Part of a small language model's weights.
Architecture: LayerNorm before each block, rotary positions, no biases in attention or MLP, tied embeddings, attention and MLP in parallel.
MLP neurons of a small language model. Each row is named by its layer, matrix (up: input weights; down: output weights) and neuron, and shows model dimensions 64-159. Each number is 500 + 25 x the weight over its row's rms, rounded and kept within 0 to 999. Numbers have three digits each.
After each neuron's rows, "fires before" lists the tokens most often just after its 100 highest values on Wikipedia text that the model never trained on; "fires on" lists the tokens most often at its 100 highest values on Wikipedia text that the model never trained on.

L5.up887:479513486495487493512520508523485492499496507528461476488442482508508482527477478518507500471587479522501499499502455516471503455490509517446511463488521494515500525499500491539492487532513506496511484455513492516520554479491518534479420506487495495536541465493513491536507491470544507509
L5.down887:520487541495512505539498511525497502525526486493487514491475484451537509522493518470494490496493498516497487514534481505494497493487449526471507495499500514415489517511487499516473463506479459514523493453494482505499536444491471491498473498474459494511516505544497523514547515459500495510
fires before: "-", "\n", "1"
fires on: "\n", " ("

L5.up169:535461508438532491460550537488474527489527496494468491501534499512483510497488497465518507531491517499476481500513459507540529507498510480481467530502504500496482519499489540488470504524497501483523506486534501516460500487502507519548525504461468510493527479446514485529502525519483492473
L5.down169:504518482499471500494496470497520540477513539473520522492515464510501520476523507456529481527508478484503502515518502504528504508473525506504439515547474494487502524463516532514450488501411482468497500475469537523476524557501540475490478482511451493481480492459545486490507515545489502489
fires before: "\n", "2", "|", " "
fires on: "\n", " ", "1", " ISBN", "2"

L5.up882:493504504480517482519496460474495539471517515467529505498525483513524484479480466476476475486526448470488482465502495510475491490484523532512493502501491502449533471473479505497442507552498492518457487493515505510479562491549440505507426534480504517470537494549496502492530483505496530483
L5.down882:495461471498479528539485489471503451524493528506514468479471555520511473548477486470529463489475537475526490492495506528506506500545508475521561434496469538483515532512555518530501507462484552524474506500524556503542468517503517497517511503478509470511469454491487526507504525512514486518
fires before: " ", "\n"
fires on: " |"

L2.up344:536530533469517500501496457505524545505497485497544531508509501517482486472531552491485509495449441518488444473521510514499525455473457455495480483483457464477484492526525514502453455517503485506545508497525500526478461497510496543504508443480491551506539464500498481489519482511540471523
L2.down344:470490459535476478480546519516470508495516544495486475500562523527546490488507481512503470499536537505460560491510477489504502543491540521468505512485559528469536507470515478495513430485542495483486520469525477464453501513484508464501480533498504508496515493525507514504506540512494494518
fires before: "s", ","
fires on: "'", " Get", " ", " Mac"

L2.up151:491461461498516492497492492491500502510517489497493536508500549495521475470470531471518509531508536533495453483474529536511518469489463528507529523467524511525482477515501449506490502481515511505458523520498562532486470544543432520521449486469515485521497518509548562534486515482484469464
L2.down151:522516544488529512509476530485489495536490525470513518486449519476475531490497545479517509486529470538459527496520471514505460458485494472486537472491512457443514447450519490531466515497484489561509489493500514480543492509553532502488474504529468453538493484515522482492482513519517508512
fires before: "\n"
fires on: "===", "==", " ===", " =="

L2.up11:494517493459497428467504496553470494527553502507511491481520514506456486513470507485535492471528486501528523489475466524538515532495481474476552486525515522461521489470484498487504447529458478496501510484486505525497489440524491489484485484507496496485532489533499481501549489502472499513
L2.down11:505468497532547501491492499488501564488504505475484508503486476498522515528518490480528504527501489499529489509516523510491531516490452538489509501521526519441467524543509532510456465520495456470509477440478494471500485481511483391508490514524449544514524459492500523493517532489505509486
fires before: "|", "-", "\n", "2", " "
fires on: "\n"

L5.up365:534507518449539535457507528479500462490566559529468499528487494530506498479483526492485527509524452450478485513482522495506490507484482491510512546542493511522484491519473528490486517508543535511511521500529468447467495487463485503512464500475478479538507495484511463538485514495559501502
L5.down365:520517467527490513497490454494479523503497506456524512520499535491515500514527486494555483484471492509494523511489501521461479488479522537421469487497496457481543531504483492498524461482520514514526471453508536478463489515437500511515501480504510467501468474500478525460505521541482493491
fires before: "2", "1", "==", "In", "The", "==="
fires on: "\n", " ", "0", "-"

L5.up403:511509481531523535535482516472517515519500524508478493513476510502500512493474487469481479528494508474451476505522482512517496536510492487555501496456453522471499483515459473513516526532480493476503481507511500511470520498526466498469467494494475496489522565490472532520531473465493489483
L5.down403:470475460468511494502492523536525523461546453527520445512516500473487495518468471497495492472521528496515528497503525530483463458518556475548499456495487502502484482525508515524489513501519506495548516549505507474536477532508509534489548519513468507532520508504526512517529504479467481496
fires before: "s", "S", "0", "9", " |"
fires on: "'", ".", " |", "1"

L5.up346:513505491529506482477473425522511512537510513482476526504474510517516502482535520545502506504434548491462516505516428503510471457486503495445497532484491511531491524477522497497503553524495487498504459462509526509509476477502451541501468488491505470503514495472489515458488492507549507506
L5.down346:513514500471535477503495543498518471477498486507528489497464484523473530513532496518485538443508509479526524511511546450437501512552548571500507477475491514501516498503465557473481511554508471480486486492452514527473510499477518555491518505488500532541531561476500502498502492545500532498
fires before: "\n", " |", "s", "==", "://"
fires on: "==", " |", " career", "===", " ==", "s"

L5.up425:519460481526482501485534499494529460471527474513486465472520512535487503470498483507508470479454494551490519475545483564497504513475507449475512521466489524491481493495488471473510503480517461506537503484478501474533478534503515491507513499552483556486510495504508459523514457472492464517
L5.down425:505539487486567505496470520513466522546496490495490454495527505420487497430504511485512511515526472502468512504500484504492494524473530481495520537516498521498518464527541529525500489483510502509487523495485469501521493501487492488455514486516496483502476472486511553497503454478506487515
fires before: "s"
fires on: "'"

L5.up694:510530468500512502519470536492520468508535493499530474523503514527505481507522536499506442488468479519489503510469486462502522488525519537514508524459462488451513488517521520502472454510478483498517495486455472508490513516463505506475511502510471506535505496546474497540506493522516499468
L5.down694:523478472499496479508530496539495516462480487566520468508492497472511481467537490511490480502490493491492446509455480494481478526499507498512485508507465494502483503491510462514484505508476458526482509476506510466502541499428510520510499462493504479546534462511469468509551539465504512511
fires before: "\n"
fires on: "==", " ==", "\n", " |", "|---|---|---|"

L5.up938:493444473513499506474511455458486480497515519494515521486543547489513503501466501495506462505537512499498521506481489510507492494530499476493518479496465513460528527500534470498463534504480474454468489464479537493505497521525493510501498540494553499532542484503537490496485549454506453506
L5.down938:526498500493484528558508488510464488519517516466488452520506458478495510528506461501512488485515460494571506470469518521510490511483481501497518437479511521499495497529480579466507574517511502490481463493474492482502527551521495467490496531489447504498493494505500547501507521483500507470
fires before: " ", "\n", " ("
fires on: " |", ";", " the", ":", " /"

L5.up10:482506493473499499513495519482548498524515519488494544509557465561490476461471508472481496508455493476539476495486521528502513490516501502509489508488498494511538505502456557488485485497460498493510540496472507485466498493505479507528457541537531516509448453498525473460495547493516592513
L5.down10:542512509503462466510501489537467457484485505498526472497504507527511518510497543477472519503538498520474497501487517547513532511493488492471505532517484458492474483471467479511501493511440512515464463492491489496497506499470458478477527492482487519495493491474511492526529499539490506542
fires before: "\n", "2"
fires on: "\n", " Can", "fo"

L5.up247:496509543468517478533480525516507494505513468495545511448511492493534510496531523491514500491530476505495501448514511483475492519543504482457528492536513543489458538498518504477554522478516527511486489497468496486489510510477499500466497486501501429533506512514448524531503521519539499494
L5.down247:468491517505495474509522500521504497485490502530519484521520549544482524494560481497489468519496472528512520520499488507479525543480501522477552456532482486497471497477530544493511455501540499456496469516527477484475490475498493527437448484532503509483483461486494478498468520470457485542
fires before: "0", "1", "2"
fires on: "0", "ple"

L5.up953:450488500498502544474505479462491480529545483496525467520480504504511495506517535496493500476491515517502524475518488504483493567541499514552489476496529482471494511486492486487496514499463514513497490512512486496496505488519479522490512477496514520456454495524477522458515525477529479520
L5.down953:509468496532495468499506472520538503524477522480502511474511536514496506509493515503488469480524493498510487505498568476526564484503553503517495499524459501518501495516490502512461523482470469533493511468502473518527479513474518475530516514535512480541563564504481481506496496534494510504
fires before: "\n", " is", " was"
fires on: "==", ")", "\n", "d", " ==", " a"

L2.up813:485517466495526520482486540497467496470528490477479473530490523512524469463531511515483481515479520517449515512478496555492552495557523477463568487513487503463482479535513496479498510511543522486469517469495446516486500478543488554479499510478511510486523473491487522516504495446510499536
L2.down813:488446528536481493509455507502479497498501486477491471518517532488518500510491473517468485513504517512464451486487522480527492492518437495533504498515507462535507450448486512491456539484519470460486487487473514515472531451526511482542493501539508482524459550527470513490502516508507498529
fires before: "0", "9", " |", "8", "1", "5"
fires on: "0", "9", "4", "2", "gg", "3"

L5.up184:502520528511497473453485481540473497474454491527527503527530482450546491465506544499519519485494473502509512488516498558510476494521460513527525426514485509467529518501552495563498488486526537504511458542479535505468518514481490490476505545523506477490510451495518490485474485493460516526
L5.down184:509511503540519492442523498487513494547494471488514496535512497485524481511513504457506520486478470528506500498494478465494518535450498505475474522461526511506517516456502476477476498440518535529498486507538485503500509525484530450480509540494478457496517523500537516492482471487470485472
fires before: " ", "9"
fires on: ",", " In", "in", " of", "."

L5.up622:476545509535466519492543524490501454521463557511546486525501488468488485468480530492508485470495507484532566504518492485491501489510496510534528455487493518446486491512473505494484465486436515513480497545521512532459494462493502512482507521479501482471491491505507486495475466466514473543
L5.down622:494547520491481486509450498505494527503453494492505503550495496464460498470494493493536543493510479505499504495484517516527534569506480508495488515497487494493506450467536502550512493465485514520523467497531526524465484478483503487493515483507540495477500513492504466489461491533477552508
fires before: " "
fires on: ",", " March", " May", " June", " in", " of"

L2.up55:505490526474524522518495467495490511460541472459495466518510471525526495471445513485544463495497486498483513471459491518566516475514474488496462541524541492482508475531526537504519501520459472511462516503505504468511505518531516473490475503567476495466513486556510510512506512554538491514
L2.down55:507502464482464495525531514520471543481479503512537524511546498502465481481514502470543519459481475495540503518514509519530547500496543479494489510485499513509481453507501498461475443505500446517485511492539486482526494513505513506489568549453476528512487511535510512476514509507465544483
fires before: "-", "\n"
fires on: "\n"

L5.up282:495518515510472493504481496481531469502502485495506535488499508486510551461527509461492514476500502490451486499462509528515495517504479510514490525425471496450523502514539532446551499474439524515480506511492492471499481490495481519498491515546490513505520521531517490470490486538496495486
L5.down282:515553508483487518494496460498477488472503512543503489534470482487494512503531512461498470503477485497481472520483510504461488483515433500509511506466476473468508491543540514508488434475480494481550490488520494479516469510478487530465502495562496513510526517523509522520498512513522531495
fires before: "\n", " The", " This", " However"
fires on: ".", "==", ".\"", " =="

L5.up521:481491517505501491492532526514524539503494461487501494485489495511498499537504477477512485487514513527547479486477513525511518495465508502513512474505456519501429493492512526509522466476536503526491527486527541512471501516502443498506535479511505503554516505483464491545487479502510499494
L5.down521:475498490480499498528487465495506485469542502483499454490474485472476527502489523519460547486532478485443527509514503487494515473518502477497512492517546520528523502531519476468510505480544497480490508512477476468532474522507506480551472520468496498506526478511508523480495506546457493514
fires before: "1", "7", "8", "9", "0", "6"
fires on: "."

L5.up802:523483498458494466497506490452500545516485493535520566516547487496488509485499533481511525457540529518507517481474506460513492505486467487532521465433522495462528530500508554460515471488493495514510483490444554554508476525527485525500518490513465493473478478491528489524498535465521473481
L5.down802:537508544518508527508501482468472484509531529448488516556510500501460504484464510509544510467482481521537487507479478519507489496494491552485479511499486495484465506489502485491486517502497471478438534562514501505547505530547479504490539478524506524526473474488527474537538504488440508466
fires before: "\n", " "
fires on: "===", " ===", "==", "====", " =="

L5.up87:513551498531482524530498511465491452509523517473453489497519489458463519419482455491486506451503514475503479522525522508482506492501569556522529530465512505451521501524508485476472480450480506474561477426508540479494557541495530496538448498471479509525486496506513470518540565539476486463
L5.down87:517505503465517461499487441563516490480497490457498487512493457492461485497526523515533495511486492486499439531518482520518472478477537502559466471492512490493470494482520526465445503442533500492515454510496519521516519517469492532463513515493480496521496525480494536485505476551475469499
fires before: "\n", "---|---|---|---|"
fires on: " =", "---|---|---|---|", " |"

L5.up306:494504519503495508505511508506490454516506542510509456477498491518504536527517521532484479439496493498484484536498496509489563483506484541513497469505504478455466439534562484470505531534476519505548463537510508470460493476491489511500499497477466487523517504529496503547518444495519509550
L5.down306:459494504508480491489504486536467516491530548475492527483483517464491565490520526509500536519487459495510478489456513530519501520511485472475565487477493527482467487485521489515501533504496505493433484496496472534492509473535513519482464492502508476528454471496525498508506515459534526494
fires before: " ", "ble"
fires on: " |", ";", " A", "\n", "1", " –"

L2.up799:490477511529495462505480507506512541498496504552503494530487507503532456486489489494493457517504464528527496507468528491503524490500481505499445480484496546457502538482509477522503511523518511530515493519476536505538480533513530510476520519507506519523513443496483513495460544514495481475
L2.down799:480544525527522496505513517542470524516510528514486477513497525482501445516528492468472475464530517465545494491482510478517511487466530462497520552529463461472502515582510509520496495525524472473481505444497436488454525508510499491526492542469471502506511497514481506521531527490486521475
fires before: " ", "\n", " No", " Yes"
fires on: " |"

L5.up888:459496470488533493513519529425458496518542521498512487515500482478528547456525502517462525484436487482469524486495507517504495539432480497490488552488499512552526517469465556494508471491499542504474532482539471493460486507512507521494504516519519510448503500472490523455499495516491514482
L5.down888:525487525510535490503481459541515514478458499457481504472495508463524490498524498513492505533526473523480491525534483499509503490482496511517485481505506487511478499488494447518500546499513492440537500525491466556491485473474498485492488543517535503520530484517464469520520530510520459537
fires before: " |", "–", " election", ":", "\n", " –"
fires on: "0", "1", "2", "5", "3", " Year"

L5.up73:470506502530524492520499495524551522494494484518518493489455526487514507489508485498522502521463551525465455516515502513504504536515482499529510524475490465495499495532464499509481476479493536472480512517517501514512484451499473460481471484477513511516534476498462478505493489471496521515
L5.down73:472497544465482528508486513502458481470518483479536537490491460450496530528490514540481481510531494458497484517496491511476511449489510493477488546507500519502484487508470467531455500519438530491490511496522471502514493510487491466429496504485477499501520476497525495492494529476502492520
fires before: ".", " |"
fires on: "0", "S", "n", "D"

L5.up857:481489477486533480484531454495501537514473513518502493487493469523504551502501492477529462473521496484522525544473527486483522525492497534503520551491516522475499474510514483488489489491489511533504488513500467510473483554496521506517476480489500486479501512488515523539463491545483509459
L5.down857:526505510501481504515482504502456480534469522490502507497467527540500471516487484507516501460469522518522511486484500528521507474488464483518502528539452512508531435521515527481482544526480498494502514498501452488503509514532482483511489518491475484518455503511526471483502492520495471490
fires before: "0", "1", "2", "5", "3", "4"
fires on: "2", "0", "1", " of", " San"

L5.up962:542491475465533519516539443522484497554458525494518495530467481502498511469520495500454462510500467458474477543521482502495444499481510484522508502503460531522489526484484501492479512503521513516464511518526447510463532493456486519513452510506529491522489496479500485535502521536493460472
L5.down962:524525501485564514498550515491485497510475492488492523459464492508484491516534501522472493503468491503541551536526528514548468470509532514484513486495510516504476469515502543527545500507503486484539524487493472479466478487487506502483515565490461458534504499549505530480518490480484471481
fires before: "0", "1", "2", "4", "3"
fires on: "2", "0", "1", "9"

L5.up207:453507512502494501519513523515469480486509440516492515540501435508502464528532502528456504531525505473546495505495463517497518512471527495494527477507543498511494499514518493511501473533522507493456505504520512508501486492521531475462477520526497477472487502479477501509509494504457500500
L5.down207:540531525516545508521488505496536517529483451470526496519504533468486536503490504473547526501520502493495506454484481490480524514470463501455492520502482462525471507521504551482467464504520507544500455506469503496536526515507464476465513542485453537538513514537518554443502521495498530533
fires before: "\n", "-"
fires on: "\n", "9"

L5.up420:505470495466535514500545504512509494493516467467551488478495537500498544466484548503511515486529518501491529452524485503496422476485479494505512505488488546482522518493526496456465513417506526457527505476502445527470523477530482502473515499515515498485512496559469517545510480448501463496
L5.down420:521476488500505517519504513510503480476508491485520471519488528472502520443506539548511495456464497518531529435483471517482486526458516504498479530493527508527491480519532472537509479469507526521481498525497421464510524482480484503521503485487500491558513461472506512491478507515477519500
fires before: "s"
fires on: "'", "ir", "’", "the", "s", "ur"